{"intermediate_size": 576, "hidden_act": "tanh_gelu", "bias": "all", "tie_word_embeddings": true, "init_std_o": 0.00589, "init_out_by_depth": true}
MLP neurons of a small language model. Each row is named by its layer, matrix (up: input weights; down: output weights) and neuron, and shows model dimensions 0-191. Each number is 500 + 25 x the weight over its row's rms, rounded and kept within 0 to 999. Numbers have three digits each.
After each neuron's rows, "fires on" lists the tokens most often at its 100 highest values on Wikipedia text that the model never trained on.

L6.up505:457516497493483546486475478505541504481490516492506505481514516518487546543521502490444532492515495516521484484507485513501493483553528500553496501510512554492528480492511466437509494512491465498499499527478508459470516508504482485501478476484554498515488433550519496493540508476498483503503491472517501473520490540510531523486497496524504485509485482478500531511453514504545478448516460504493581472522483508515519461492486542491511468538502495454481482514474510511533476508511491515491551529510485473480506475501507506461490487459475498528491463500518468488539480542427495480
L6.down505:498487514486538478460503500481459487499531475461511500488487514504492486486447539517508490471499496499501531520490475500500462500518529507483521450459505518500500508529514525491463528511493481522522471491514491491528495486514482487523459499526501467508483527494515506470501481485502499463493491488447496455497524515509479512500555469522477466508450504521512496511467463517526499482513496508508689503520491519474529507508513462483529507499490496504508510473518505498502498501506512530487530526522514492496534516514514510478520501493468505502470537501489507458516522493540477497
fires on: ",", "-", " of", " became", " played", " left"

L5.up269:510525521495479479487492518525517498526454500456533529496505569510555482483469491476472494519493505523525496514447509500517493439497510504482461464502481498476496501506536539549484472516492491493560487454470507563542483479476493479495487498516509467496486466526510553500486510513517536464501524513502513486509486490496450528501476441550526505547549520492516477504480497508516508528464490487491491522483500487520488528478504533476508486505479507540474515513474449537520502495537505526524496525505528502502472487471481549493474511463459513482477518497494506522440493517483521465
L5.down269:484467509466521477465494485523500499481501548497535512493513481467515505474476515507496500498551500517544493510504463536493517459478476510484481496489495509510521519498522534510509470467519493546490523521491505455501488480515471491473520451519495492476464534513501487500508452494480524504554522514551434507471534470473509489479505421476498532504450495493486516503523524511450525511513536476507464503514499525516502487475542530489478572489495456531535496495527474496436475513520546462520496519529517494513521531508493542538492479498504510505502467501466501477531531515475489474
fires on: " c", "ot", "or", "l", "et"

L5.up512:462455532507499501536485457502523528471496503446514528471535475504468503522464498507494544505463485500529502524497527484462504506497482535482467522538537533501534505497498504485510472484496543428533502522490520489512511510473472518486506500526510446529499514515503471480503477467509527498500528535471526459542447506485512545459466496449503531502516512497509475478534490490498453506483458486482514521508514520516534486490488503546459511526482536480492481474477516461497490491496440535557510537487502506526482540553511480538504489479483458505517528500504513500513498481485491470
L5.down512:528488519473546500477503467477520501479449531548486517499494486479547511502519537513503454522468514522497557520522459466488469524526534498528524448534471497481503457509517504480498522535495507525496518516497490523503474518511460494546495515527529523505488499477469538498491533455520517453503498489488537494473474458522538496541481519539507487464498481551508504512509475527517470491474474526480516464463480509491512520538507500481539502507502510514488491526453528468483489463490500541499505460463493541501493491505504494493489506536523492470489484503454477519430536456481480522
fires on: "s", "n", "h", "af", "p"

L6.up166:486476511486524495470448515511510527503500491475438510477489500489486540543499480501474524518483490538520480502492495482484483516501501486517512521473486445470541475504478490498529485572466506484492504497514541502513497510493489494501506531506484492472559491485512494466496484454483482512482492471514458539476568508506495513457505533486522488498498459506457496530491520508504469478476477496501601492540535546470510517488482460476572487492479481496531497508519531469527489475530536521479516503474511493544523478519455475512474511518519526498503520487480506488460491529467513483
L6.down166:488471452494508520494519482496493486516488485530517495487524498468495509499521482507477495477506445490514490512475492468497474512501511475503496520475522515500460502525523514500502500483548498522520523512492471491536497531483499503504456515485532512489488505536506488526494503502516482512506512482511520494537437506508524495487495453516497515504498460468527496498510478509513467475518490509514673512427475496505483441518541533503530492527485495516513496512486503511493492524453463437502534516503486517488508499511506491504498513546493473544489485525490486498494488546509459503
fires on: ",", ":", " the", "|", ";", " by"

L5.up218:452481520504521472509502558507547505453522466498504506445522545474474458535515513480521487522504559487546464525485483499466515518544532503510484471527526497527515465525472527495514462508514530502502490479475470511523469466488527471501446481511524511505444448516539478488537493463482485468497553499485475490501517495506493492497457504507543497562532504478515496474510513489503520509494504523468495535466498476510543496488496522482489504513508510545469488490501540518475521494499526480494495469519517485478464514528571485532495501464483501481492485495500517494503470497557513505
L5.down218:514503532464481473509524499499544469503516501547519523537478493491513488488537470488496512491530509480497534476527486478507499501512516528489490500481451515508510505574491526454512497471493493493511498510517498465498474505507487511531497462446501468522480525481481458506508472503530542503550502531501515479481576505517469413516476500490518481495534550527505463480486490509522490489464466482493482526507515496551492522478454494499472502529468522488502424516511490514530529472521498504485489508530538506485516493484520535483472538482481486497461461484507523545450502495500536496
fires on: "or", " or", "ch", "ig", "c", "l"

L6.up284:474472521514518514490505498459471475491501537489438530482504508516492496518508498505507510484462500489439533517502498471532504529484449527517449505511502496510507508530491482508487558506452520547455508548485486523506525472515479552487504498525561517511510519507482506466505481490504524454465483515464539483544529513483484519522509504511504524511518477479456534509510500509475459531518487467524501509528507484461461557494490534571507514509552474521505494519492538519544475501469485522491491522499485476455500480481526470462505517507493476468477473490526468488464518529512513495
L6.down284:470483486575536497533469517499523446482535496478465488492540498517548507493528500488474477490478462512493494480507500504515515484465505507485524519504476536516495528459506456478506503496472527525467478514475463530537511475483449490484471515516484559480496539484453491475511488519516465514487495522485497493509526513497491449526489512510531507500468503490515541511502530467498515464528549516518475480499469535459488513508522526519496536438516467525498534537531496549517471512486513499539503520529497470490457532501509470454503487507462447490501515511513492473495483542530532486
fires on: " w", " an", " |", "):"

L6.up233:503433494495525503563501483459511507531490508474538501487501511489480503519538473528528535471517468493528468528495523460499486485559488482498524540493533507494498486495426534480469524474518486537500474491474505489547528486489461480505527511510535526506480523472475487498457485497473479473491489501592485471475496459533518492543498505543503480491537517488503510489476487465527480478498514508482491491478495551511555472505496517456480539464507489536484524510511472488512496487487484466503508484508474522495529534566478499492507499508498463545487489498494518492525511531491482502
L6.down233:525508516490490495466520465482512477484531460463456475534499520455530521535483523496505551511480473505494465494509514550480478523472505476485496488550521515499481463517488523459472506509493478512543531526524534510483506491536475465473482493515531491495494469487519553452430486473494481495570481521503507474503500518506446453529473511530502497511549498497541476522463483460507506482526498470517518496484505506492493509488525539491511500471538540447546505473494498502468538492498499522458505518494511488479512478519483518504477514525526540541522501477510488491538478468541505507
fires on: " ", "′", " Part", " tem", " ord"

L6.up228:521500514522484468474528528481509488488530475468524519469501497502507499493465536516485516520510537508479468512483482498496514475440485501530446489544502477477450538528564527495523481515483524461522490513514506502529492514472521521474489453539477509462515517462548534514538491518484512478489511455483468517475501513478517520500485467508475514491495568493479479520537521483444506533499550456510465492481530480498492476498524498507530455523488502502488505518547474485522530518464458500492539501575522487500508513467514484504466497501507535473454498459514493499518505482500526501
L6.down228:532535514550485507491491454499545492525493503546516473515481458465497554480491534518474490488502497455519511455475469480458509453488517540514457479473522477451495490499460485500505579499458473531520456510523487501529513488485516487492491533520496445493452477490478510501499500456527502505535483512521471466509514513475532530461520524525523472560498513473505555526505472488486515523504490491489504466484512484514497549470502478480500526522507470515518505514522487502472501515486497497539562493475485540498480517480544476508513533489460492475527487508506495513518512507500527506
fires on: " al", " sh", "-", " over", "G", " Cl"

L5.up500:501483550532485506525454544545510511440511511475510512496532540495493484538489512481475500493499522486512525483504509506503461541457504514513457475508493503502495457510516510512522514499517442493485513507464472504498501491446540519503502519507519479458541529548483540493470481497533498487462551489497530543487502513525480500523460501447498512492552498469474465496481499468486497545510509482479500489516519582538523488528510492482501497462497503468469529453500528524505492484504481475545482514536514518476491505490534483494512536464458513484494514477459452491497493495479536493
L5.down500:480493496513451559534505486493543449473499490506488500517490462499516518510510489542495536502512509444513468527485488535491510540500507470487490484535475524492501494493537498495534493532530517512493503493528487506500497500489502452490442496513448518454541501472446497527508518500528465558558511496507543483485534516510505467514517431445509532478575509511468459481505472512505494502547511496479469506497520499524478499535472511513533541496491494448461502515503519489521506484481504477511488490542491473480506471532494485510479514495487529476489498490546496464519467501479510492
fires on: " H", "u", "ake", " st", "r"

L5.up171:466517501523520523518477543530502501464509484538502500446490534501485516505508455542492528490524502534504488503481512471546533523522481494544464522480501477551498500537493489485466436529484512512457526497485488509474512490500503487535477494453484513531515479487535490503478489512458508546509482520472532522540513537489492556502490499519502526480480533475487520516513523454486477514443533491499488486518498519474457468532473496501485482481505485507485549557463490446530530501504520544512473500511488468478514511517541484503437514499487491463494537507467493489479478494480544487
L5.down171:458497481465520500552483480500496521535523498515498499489530489474523486469525482426468477513485504523490500446476510501546528481523515503522483527454494523522470533505514513464497509472501504499508508523494464489542483500515466530513474521503506511481521525493509520502521495519505508516503510550530518464534458497475480490478517478502531501548444466524527480486491554459482473528466525472497555499506478497503490512500498498486498520515477506422539460509497485517465526491484530477501518481507474515534522476571504532527508478495475449466487532491485468485535520458511498517
fires on: " w", " n", " St", " st", " an", " Not"

L5.up404:458492497477509460544465533516537492519493501469456479548511465493466503500466529515501468502494489511540462472449499556493495475510473483465531511494554553503451494479471492511523537492466500506524529509519516480519499493488514474521497503507467535495474544506499516525496501527515489515434534561516525487491507485471500486498517478512466470477514489514443509483507516545509529525493483525502493523510509509515493479516522473512530473514553528503470465504478498470504481497504493511503547494502494460486513535538454485489494503545516526462500555458501522475485520521470510466
L5.down404:488463468496494483506485504519465505521504511465474487479504460533448479500510475491515512469498463525532469485470525479521473488471545527495483476492467487501493538493525510496509444502512468492549522491519507501492497520504490527480473447484489538510535497511508519512565519520523529508486508516500526499537537484522488518511494511512501492455486461495494487495499520513498491498502520487536504515511557442502471532518502467569461450504491487502470527482483482486490476530505435486479530523553516436495507540453495501511530488515502490481482455530554529489540539493511505504
fires on: " g", "k", "g", " (", "G", "P"

L6.up76:522446487493512506483505462520523498512488466446498521510471511465478524520525502514471512502461483544521506539501496498484507506503509503467444517495507490474479532495501525509495493496525524485482493515514492486516528480479503522494478494544493508540466485446502497509480508521459563487457492519466529487495496487502472471498540494503545485514491506499457519520488519528524495530549479489561490510504531519496464478486483481469498527557506533495528473519465500487535483465513547486460492488509532525466517551486515499436512519542450479503506479499482506431555537505503482497
L6.down76:498468534498498510466538534498500510499539509495481493495545509485469502501509491495496511568478488525496518498532465492510482465421506483507481494500450461490529513481541475511517531516501447492495516522492513517519462488505495504495554524474500528491467480459476487461492523496499466525440492469473490508486559483491499514478524485497473524483542475552488505506522514516535511488517498488467434480536526465556466483510511523483491474508485516512536500513526509500463510515468512520509450505534494473539518459544497512542493488502505452526509511502495507537482491493543529520
fires on: "b", " a", "p", "en", "n", "g"

L5.up426:501484487506545490493473495479427509515517471480462515522487500489497504548457512447517492522480492534489445515521487521500511473486477518538471463513510458499495470476482501570478514557469470538497544506478495518522502516452483454510500531507497512547520475497490545499517493499510539473449549496524517520497523525515495472533492497504514493491494477528526508520540478483517518486479462493506527487472484484498476512460478526495532488498548554492506486488521488483533562519469500521512475466536472493508471498529483473478443503512513475501534525510483494512466513522502504501
L5.down426:535476516465525534534451456503508471497472494460493494523504465490490526491539504484543488490507497488542508503460510452495470520524497527518511506480523497475516473477480501509485476573492508506524509458480450516493573523513512480497524504498534526533526502472490487490515504516506502508487497542493469481545502517519489536494534478477459478525516511527498509468540505486482479510501510538469487484507547495534493457495467473483473489504501471431434483542502482484452530510478500514469494480551509466524512485531487483520493534464519476466536537510507498471503496492515475498
fires on: " g", " h", "g", " G", "w"

L6.up425:460514475485467538466455487481533504499533486432496553512518507525511494484444509537484505509512487511523502509470481535514477497449496520509514523512500515496504511521526511480506505501479498546503526550500503519517502485527462497504480475511492523471464538528487509478523531508520520505452512519490510527496485480476486476474548471517470495515531515445495465520509560537520495504506502505517494452521555515518441459470523495518470542513500517494491478488493476499514524506528471433516482490516464489469481475456488517489488517478508509477454459507534507509521439519510528483
L6.down425:491515506534488454454528466462550513494458524509507495496510521520496518526498520467476496505502494481536506537506482515474472519459465483510455488482512484478551510494511531468498489511509497484527525521517550499505509480522518508522462528439466485465479499541483520513431449484480492508542442493512518507493487523485484516475479541474513504473532504550460489523523490539505472491447510545480539530515488472529517514535510499496516510515493500471485532458509515507487516526493437503531527495463509517507506515515476523467521546505482488483467502477527472513502509519464505463
fires on: "-", " a", " Cl", "H", "D"

L6.up464:482521516473506526496477465479523481446474465469518510501490464482476523526494466520487494511457498502522486524508489538528516490479502545541498491473515482474478500496496539538486493539492527506487456525528489468505478507513508501506518523501503492547489505516485509485434493490480546514457500491512491529447556478546534459530455475536491499500492489492439554472521505519525491486511468518491483503456506499554510529467496531475466490516492529498496535519522482507499514478538510486493479506480528484521515542528517493517464482476546488533501543544533538474490548515495511487
L6.down464:462495510527495496476512450493476503512529476490490547532522513500472540520514473502500474476482440488497495507531513527519510512493485518473517487468498518467466485506503494503521500554500508499483525508472527476532500456518523493516437453480519494522512500535528542514509489496494545503457488547525498540512522481472499529461484477486519506526460494510503508503497525468526515525482493492498495478513512508536508521509519504446508494498479530511527553522515462460430552492524474493468497466517430530482542547499499494477486478473531456507515537479521494485461532506502485462
fires on: " cont", "p", " ext", " ret", " att", "t"

L6.up174:537499531488496495520473522502490510492498534466487499567450506545441534522504491502494512479506476551516496468471520520468507478513490483483486488503500541485484531500524540510483488495469472530511494509488519487487484497478531489496516506451510482547521491471506531507522520520496465548495454457532510493510519502505492456488511472518535513541524516515499480467487518455530519512458517483503533503498482492513499500520559544488473518496491471493467488503489454485505463510455478468495500541485481549507503534442486490512474467437503526527511557492484514517528511563487503495
L6.down174:501513504496503491475508525512502495437484518469500570505478493521497486552510480485471487432479499526482564495523483560555501503501497509523542487540499483501492466573500457490483522488491499458508499512496500483543501509516461513453497496528469523485489543482504460494484472489524512479499486511456507509497540488485455499453485508452500520491506493503500510530496483451513516500484540518559524544528534517531486501506488487496486469461529468520519482525474480506509522481506504491516517518502485462477527534434512506495475520492505485491510472475493498496530480504534544479
fires on: " K", "\n\n", " ", " the", " a"

L5.up425:512515529508502498465496466499520476483453492517524531476435526447548493497517498505537502469486529514515483484460496484487515489487514470528487484467511505451518469480516497451490503488530469493528486499539494520479521495484472494456541542516544509556516479528492494497469486529443467515508493503469526479525522495541538478501536495541469493521494450501488474557470482504535515513455472508493519456506483479480471489491490516519515485490470532511503518510537489512481477521519484494485512494537511495518483495516532535549494531513516536509494520488477513454536526495452523448
L5.down425:482452498451514496496511487550516514513497482476497487454535459495482531517513538539500486494485498509485495497457505501492503511541469512537473542509501513518532513513533494502487448467499467488520460476473534495517458519529542479494507494503484471504513515524502527492484542489518493496497503504511487546504467520503520521541419488490505485485465476486491509448501497531493473536492532459508496538508510501499567510450503540466511502480477509516484449494532463502503515524511454505491549538503480528520511497469543520540516448508457491476496497538476457487519484524510490519
fires on: " I", " ro", "t", " l", "'"

L6.up52:487524509462528457507526567510517469512531518539471503523532507476491506490515508468507522501492486498490500526531474486527491469508500545484474482468506483486490511474481509484456540476504472531505510503528502501510494494478483469511526494502528451525501481498478501493475530496497550513483467475481510524495513522531515458491499461486521543484474519436474519494510455506469494537487510480506485416503470529520506506533546469496507461489488502515537484495539543490514502497494494490489504535419498498494499544460498535487492484456510504498490520480521515520527536523571456476
L6.down52:505505505564514532504468513476540469531522521507480497509513498508477506468476528485527522488507509514563508484533432469497500475485482504480530500505510458490508530483503486521486529521449492521465504496509461506506470505502509479464491505477515509519511453512496453488489551475490504487499496471539494436508494543483509479566497499510484468518478535486503510497501538505460502490507509511508541503499490487490526485525473520476487446499481514458479547448514496488472503579528538534481501489485529497521502498530562509502511467495442484476472501508482503495519533492511545476
fires on: " m", " ft", "yd"

L5.up199:483555463494530499511490550531519502498492533513501532511545475486477482510496442489536523529516490521470529516528521477491511530489519500520515489503520479519498500542497465504506453486479525525503453489499479484466502506509526497458478494492497515492505473508476509480472453523513486433460496501510525503521499526512479486521531512533530505556501552511510558514484463504459504480479535516509519497546452474479500470500487519505498526503481476494519502553502478509537516469497482421542490483463459485512497497492493475456500485463479558520503511509485507475470510539519467488
L5.down199:491547496516499534494501498504472466480499485489478526521533497517508483497523493489467498511517569483498516514504477507488503527502484491480511489517516516489464513483517497506500497507457519501534503483503505517492459462503493489447548502552490471479471506486541506513485507502508525472479521457528527489504519508515535532473467472502496489532492492474505413482537513453501514552531528504505466551518506509559496468471499516503503521447466502522514460510471461503496517484492476527514475518491445536494503502491500572547458491468519511482515447554497531475517505486483493461
fires on: "-", "-B", " ", "-b"

L6.up169:550457448477481501510506465520485522487509491529512516525496503503501528502525523536509486504464486522503447521535545543469479507497487473514470484479535517516486514462455515514527487472485507529491512522472527552504519482476511523475496486530485478539479547527536473520528503450459496479462536497456486500457545498516504488506486481500484511494503507459553518531526473489540409500452506487511501490503497514520516452474486490511506486491477537460523467487490513527528472454500503527484520521481477505444541519482507498497498497489508522491478539492515519505534517498490519492
L6.down169:520459518491478465506478587493488507471507469469459519481461476527516476498500467514499458505508476542513482503542531493513504497483498524495493450558507475540489512494469492485499527506478484509510520460524488484499511506489468436533494538482521489523480499505474537501501510482516492502504548506521499493523472504510439484536488483489462507519525509497494519506479509459536539443500504494485448475470533509507484523490469520534529536494540507539511502535473510504491492490530477495488508485518518491512504520492475534528500503450538486536500512565512446517532507514459471478
fires on: "p", "rop", "ib", "n", "adem"

L6.up530:494501487533500491495486530540496546536499542508487484510491529474522515505493527487479519527541509515479476523503501479518470485487534455497475509508493484517533495508475496487483575514531468514491463495505434482495550492485494486455495521498501514494466523478511490504504482527498542512479529473511560512517493478530508553507517465471531487477496539508468509466452487456459454513481482484506487474506524487485529446519514507465497493480537490492511529525486510475522531494498421494481477572485483517498502502491516472500509530510467496497510509501480558443470502503500532473
L6.down530:474482497529454566509496516476538503511467486481506489491549499493486515498503538480477541478496512476484523503450511504527494502499475498465520506470501487482500483484485485506493498509572512442518504495481500518519498450503488517482443476448530462500511520479502503549501479489525524499516472464534562498434509485524512469537513529504506452454499504516471557510461535492530490519514520509494464526492546486499483492498492502484506516463486530477514538499531486484528507474506500468471500499534479525509459486491544558478513526497455494499482530477509490528511512503520528532
fires on: " H", " s", " Bl", " st", " h", "s"

L6.up421:510473526557534512489519508520516536456489514512486496494514490462504462527513506536491498490502533526478466476496470483477446508519495515527455533564506492482488476458480495506508552485475492498513504499523540565476485467528462447495487523455516491494475481471515493467524505509484528511541463566497523480513568503522497529434517498491537491513503475496468478526510521525476538470517536491508509518511500480489522488474471516463496502460513490499502500502516490440529532494528484442508511517518493487505461499484475541491497517478534497508474505513509474476501509492509520473
L6.down421:491446503488499488472491465527508516487507482516521510478523531482537540499534471515508499515511509497463460479520521490505508531463491509483496527545457523500545474512452500491475511500500486449462510492459537524502516462508502487485480507504549545481498524475525471495498538507479525487488547461471510496534526503512467531486491469514466530542494474490507500493496506487463510448480493524545457470509513493504513506519446481488566549493488484537493477501500515509523515521464508525500484533525451458470477569493494520547492477517485471496493515534509497511476477548518510474
fires on: " in", " of", " b", ":", " on", " at"

L6.up142:491427493547501495473499513531504475495498509489515506469505503492480535504554482514514505522503507513520563484493496485524456528507495488513487484522518485460506484482473516494434506490518502478510531500537524575492513517468497518476520475446491488555470484493498512466534517541480510513507522511478544533522507494552450472453522504510486479467494500490543475463461507496502549493488486452497496483517487532497471498491528488492520511521505527507465454451524500472559487490495523476483510518460551484485515508497522502506511460483499519502529503555508472479516507491507493458
L6.down142:485488496503507526510521538493504483479522542470492484497540532473481579497497497496470546500470467468461497479490500526488481476479520489516486514494496531480499493494484481489480500479474510511490487485500512483496482518450531479495527522489449547450457531450510485491540521532506498461473478516455504495484520448498473483496494498502565517512453515530476498506473491508508523519526481496474527517517514500515539464535541514489428454485462511487475482485489561534508470500530461523522542543520500504523483508525521493480500458502524507478509496520510511497514512503560528517
fires on: " |", "K", "at", "g", "b", "ag"

L6.up565:478461500494537511475519527514501505500461495497511510476496534481534511515542490520525471529476509473543502492503516481535505511509475488515460512526498475508485518515501541462484485530505482489512475468482471524503485466493506556457501496490525493522516496523549486479503497459483517474507491468439489464491516475550485504464495510488518514501494496504486544480474476490513532532517510473523479490541580559512458479479511544513501514510506522487443513525459473507506514499558505534510501493485490540519514479481525488468463507523456506519529503487486512538506468442446461469
L6.down565:503516502521494488463529523476540514474509485525466437527475490505444478428510521503515496539503495467526486513493527483515502479496508505482511522502479494471483524449493497489494508470501512498535517482510482470544519524495438482524489503492487533529489449483524571538539461515541511497520460492486549517491497534473489507486482495509546498501496539516496528513488478482509479503504502542482431486501547492506511482500497515508479509517473501498498460502525526489491540481510466490448565483527505503531516484470465480511502499493520490527552509470499457530486531506527465481
fires on: "p", "b", " b", " to", "ch"

L5.up128:498511535463520471558484493508512521489488511510516538469525488491518495477539458533480474468501524548524487497470533454492473490494474517542498514516475500514465523465513506512537529548470467503530449476452506518534520487541480470471560505536504500482546476457480451539508519501481458469492514472491475480510504495461482509469499497499515505489507522509476515556504510520497491497493516456459528505490551498447509457515465493484533524491504504526513465479517523517485499515504480507532507509459525499508469514488500493524507545483511511486477504479541496516518533546481476535
L5.down128:515469483500499509451460511494505494480488495519499467496509481488485545521489485482501465527500506520492502472506535463472494543482503503502489522456520465515516490471462554483508547486552509441508528518495490522484557500510491493495453492566549510451493483504513513522539456500524538515514456541445486500468522477495518506517480527492518494453513505503475473517468510512495496481500496506537511500518499515485516490517481462487534517511459458498520504513565515477471492527486449495513495508537514486557456532504539509507518487517509524525505491527501495475466457472467483529
fires on: " de", " del", "es", " des", " of", " in"

L6.up186:491502509483492446530430473535552504517485497506476530510454453472494478520488527491456547499517539510485481492486510504494479518511502495455507538500525466522461484507493512415515482528509479493524502462506506549522500523495486523529491493480499492497523467507482473492500570499461454498508505489517467499465506502533549533513498529526500545479531500507494461493468528487509489475503484499500576471523482519518518515489495481486479481504515487530523497525539490489496483492557520477483479496475534536466487513481505498513455500536489499517486501508550509495477505508448525476
L6.down186:496464495508510491478523510469460468533503494464509491487494481487523499525534485516505496538497523494500490534459508500436494465507500531546512490477459475500494486503519498484499507447517512513512513504478496532466507466517508483492530525471551530516519493494479510470541470526505527506489501515468415487534512513483507519466528486499473507499460515519521475497537540497475487553538511486497614507496531541481481523542480500514504523520513501453452476509500500489512497477543517508479481521460503486506477500500522469539498467500481498514502511490500464550488461511491459504
fires on: ",", " a", " of", " from", " including", " to"

L6.up466:495478536516505462510484495490478496449524503493526506465482467501457550485507540487499539539505475511525495519471472503520478456490519511535522477498495466518506505464530518481464487522524508482525509498482512527485480499494492517470519508473480490538561512534502508470493446491541503481501462505524486450519502502497529508521492508545499514458490519520436525522447518482546503501490477510511556477470539480474489525452492472527510478522487464525494510485507494471483504490479507528460515443561508514524497492482484507532549456512503503483506488463506504494497570533513501487
L6.down466:521513505438504515563491487528512504510482492506535522521486521496511497499470495483490546441509536476491468488484483502529476508534495507445514523472504474470489555513497492515541544520516542537480473514534441508497509457533478541512475483481479543485501471505500483502496537529476430516525529546498464527524483496444528500495500510476480496521492483512495490534482525478509499506520477513519538472529472469545468496519496500489508495538528516500507484516490520473510527456507488479502459470461479507486464438519511475546479514503505466527484479506519508532494485488501499475
fires on: " the", " of", ":", " over"

L5.up191:501483505530503497522470474511501522471491453426514499491468550513526498537454485486497567498500500465524480532500541544537492511499494483490444497501500507443531513480545533533491531504486492491528483515499484488541488490484507435464491513514502512524460504543483533509491514497521503496500545471484522485510470523463516480470475509526492498491558484488511509466480482513503463536457467533509507558497482500518484519490508529512450501486504525480482484521521489518510491472487479480536478489499512500450501539519515517500519503477476500520504568501497497464466534470529490469
L5.down191:496482530477518508537485482516522487498477505500475497485495520486543516508544500489480525467501522511475491508478551503531519467496482469494517486497456472513488524508513489455520524520468527479487554513529456460507500453515535459473503517511511495512474491488536520475447508491495495475491496512477491496524549485515489539498518518503494472480545487481495479516472503521473513504505488539493507512454483500465472467528486541450528497453532504528540520549469479488512533448446520493519500513518512484519444538522452479484507572489559475496467520496501525495510503521522515479
fires on: "s", "r", "n", "h", "ł"

L5.up284:493503494501504498551515521521545496502532522527507508479447532469495471488478523550482514518529538482471470539472490446504518483453499486491514521564496502504482505520500506507476524472471493533510543479496507558463484469479466478465481493479506526479517486468486509477498468541478446482539475463512486517496498459500515516504506501485484537543486494464494479558517481510551483492499470518497526509520524512489480454491516480489531502479513441518506478527461497461512526509550500495466518524486518467511527519496523474492520536443528527514524517457502480506503494497536491490
L5.down284:514477510522487515532474479506480510493470484501473506493545426500480541533517503477497502514480529515486483477512445492495483504481479539516502476525497485499518472489489485508530529525528485470539469478511531487492487517530479490505484501497470493530515485472517479501521489482479518532500535485526447472546451478527521544489510459520561510505469465501473475494480520488493496483508491515519635486526513510528529466501504472474504518482478460486515479510492505522516452515528497483505505513499520552497493484516540477538503509506525529527491492520502473501451500490464486476
fires on: ":", " in", "=", " of", "ern", ","

L6.up268:501501445525496503497483491500488532507509518450485479504466497491471502479533489536519519503506471519519490513500511499532439521527501458494457534478500501485502493508463473489539459485475463506496483521501464457505506483496510498504536507491533534540493489485495502498485465472511463509475517432508531449572501497527475499513500488494509523489544521533518554486509498487452503505487509547482534499512467458507482468503518493461453515533524486493492513510486503532491505538506474479511533518429508506501548492493473495535502484521468577482485480501539536500482509525457495488
L6.down268:481486483477452564492534510499461497494468474454528485512464491489528481482474512506551518478497484507501481472527538522532540466463494498524516512529548528509516458513503553498497487478513526534510480505487466476521519505505489522514478471509498513489477495469552542493497517510433465534530479512474473515493481530528496473488550553487513481505499472497530505519515434536510492483505505522499472511502556508500490456487499510499476506485516509530527442501524467526501515480498489484478487467459533543477532530474470492499487536503470487516481482508499501509460533513527473528
fires on: " ", " (", "A"

L5.up167:522534521476471492532509503548498523498481498519512521453532456530448537458476538495485546522514530492468477490452523488498467511523488489478492531507468497528481519510534481500482484495505452458489528522491524482533520498477456497512512518482526472509543465484473513497506502486496489490478519513518500511508546473461503544554471469514511549526460494492447501497489531468521504511515458543519546494532514529512481455477481476531505494523502474491491448509498512492521502488497502487494480499480442514500531496468507491511539463486540507519519505511462500514458484464487447480
L5.down167:456518540506504520517511481497488459495489482498465519492526519535502509514471522491515535511529550479513468524550457525490511488522489486513484495470512488486498532521497482496496480528483503518485531510491491447486489523527483498506494493506516491547502477514454542509472435508515511510538486521530447462494530490474532495469509515509501514519518477473464468502455534525556513487528499492516616525519517491448485536492494484482499489532475482496504470525530495497472453510488512502478498490477486520502507525481524507495488535453491523503511536526480478470495442492455511507
fires on: ".\n\n", "-", " the", ":"

L5.up438:513527486511476527498511503490514513469526495514487502474527543507490479506519493491547494498510515534466508532438502528541519492489480529455475466544512488542476431489505542511554472505502492498484478482492515546478487508526488485492504488499492498528532490499518517502450512476486481505486484495475451479506494530459503476473516463491462500501539504473470481474502508520545528523491484496486509531454554553560456536523537490507524522486522487486498528541514502524474518488494458510499512460481511502491532521438503480555484476500517508490458510473468460487500498490495499542
L5.down438:501486505489532518487533482505464472522506511564451482500534479510504487469466467491545472482522534473502460479493508494471437480502521480512518521536499511472519514518473485507521512473484513537541482500496575495470536442523469478505468514518536496481509484447474472523492524536481505487519507484467509497529470496522518515482500497489463518462484485538501492492532501468500554472541502462516494489490489510456487543516505494470513478511509531505500501554470519496522481477504547499519487524497530480495531491570555491473536460487489465498522473491507510518477502523495501493
fires on: " of", "u", " such", "\n", " this", " "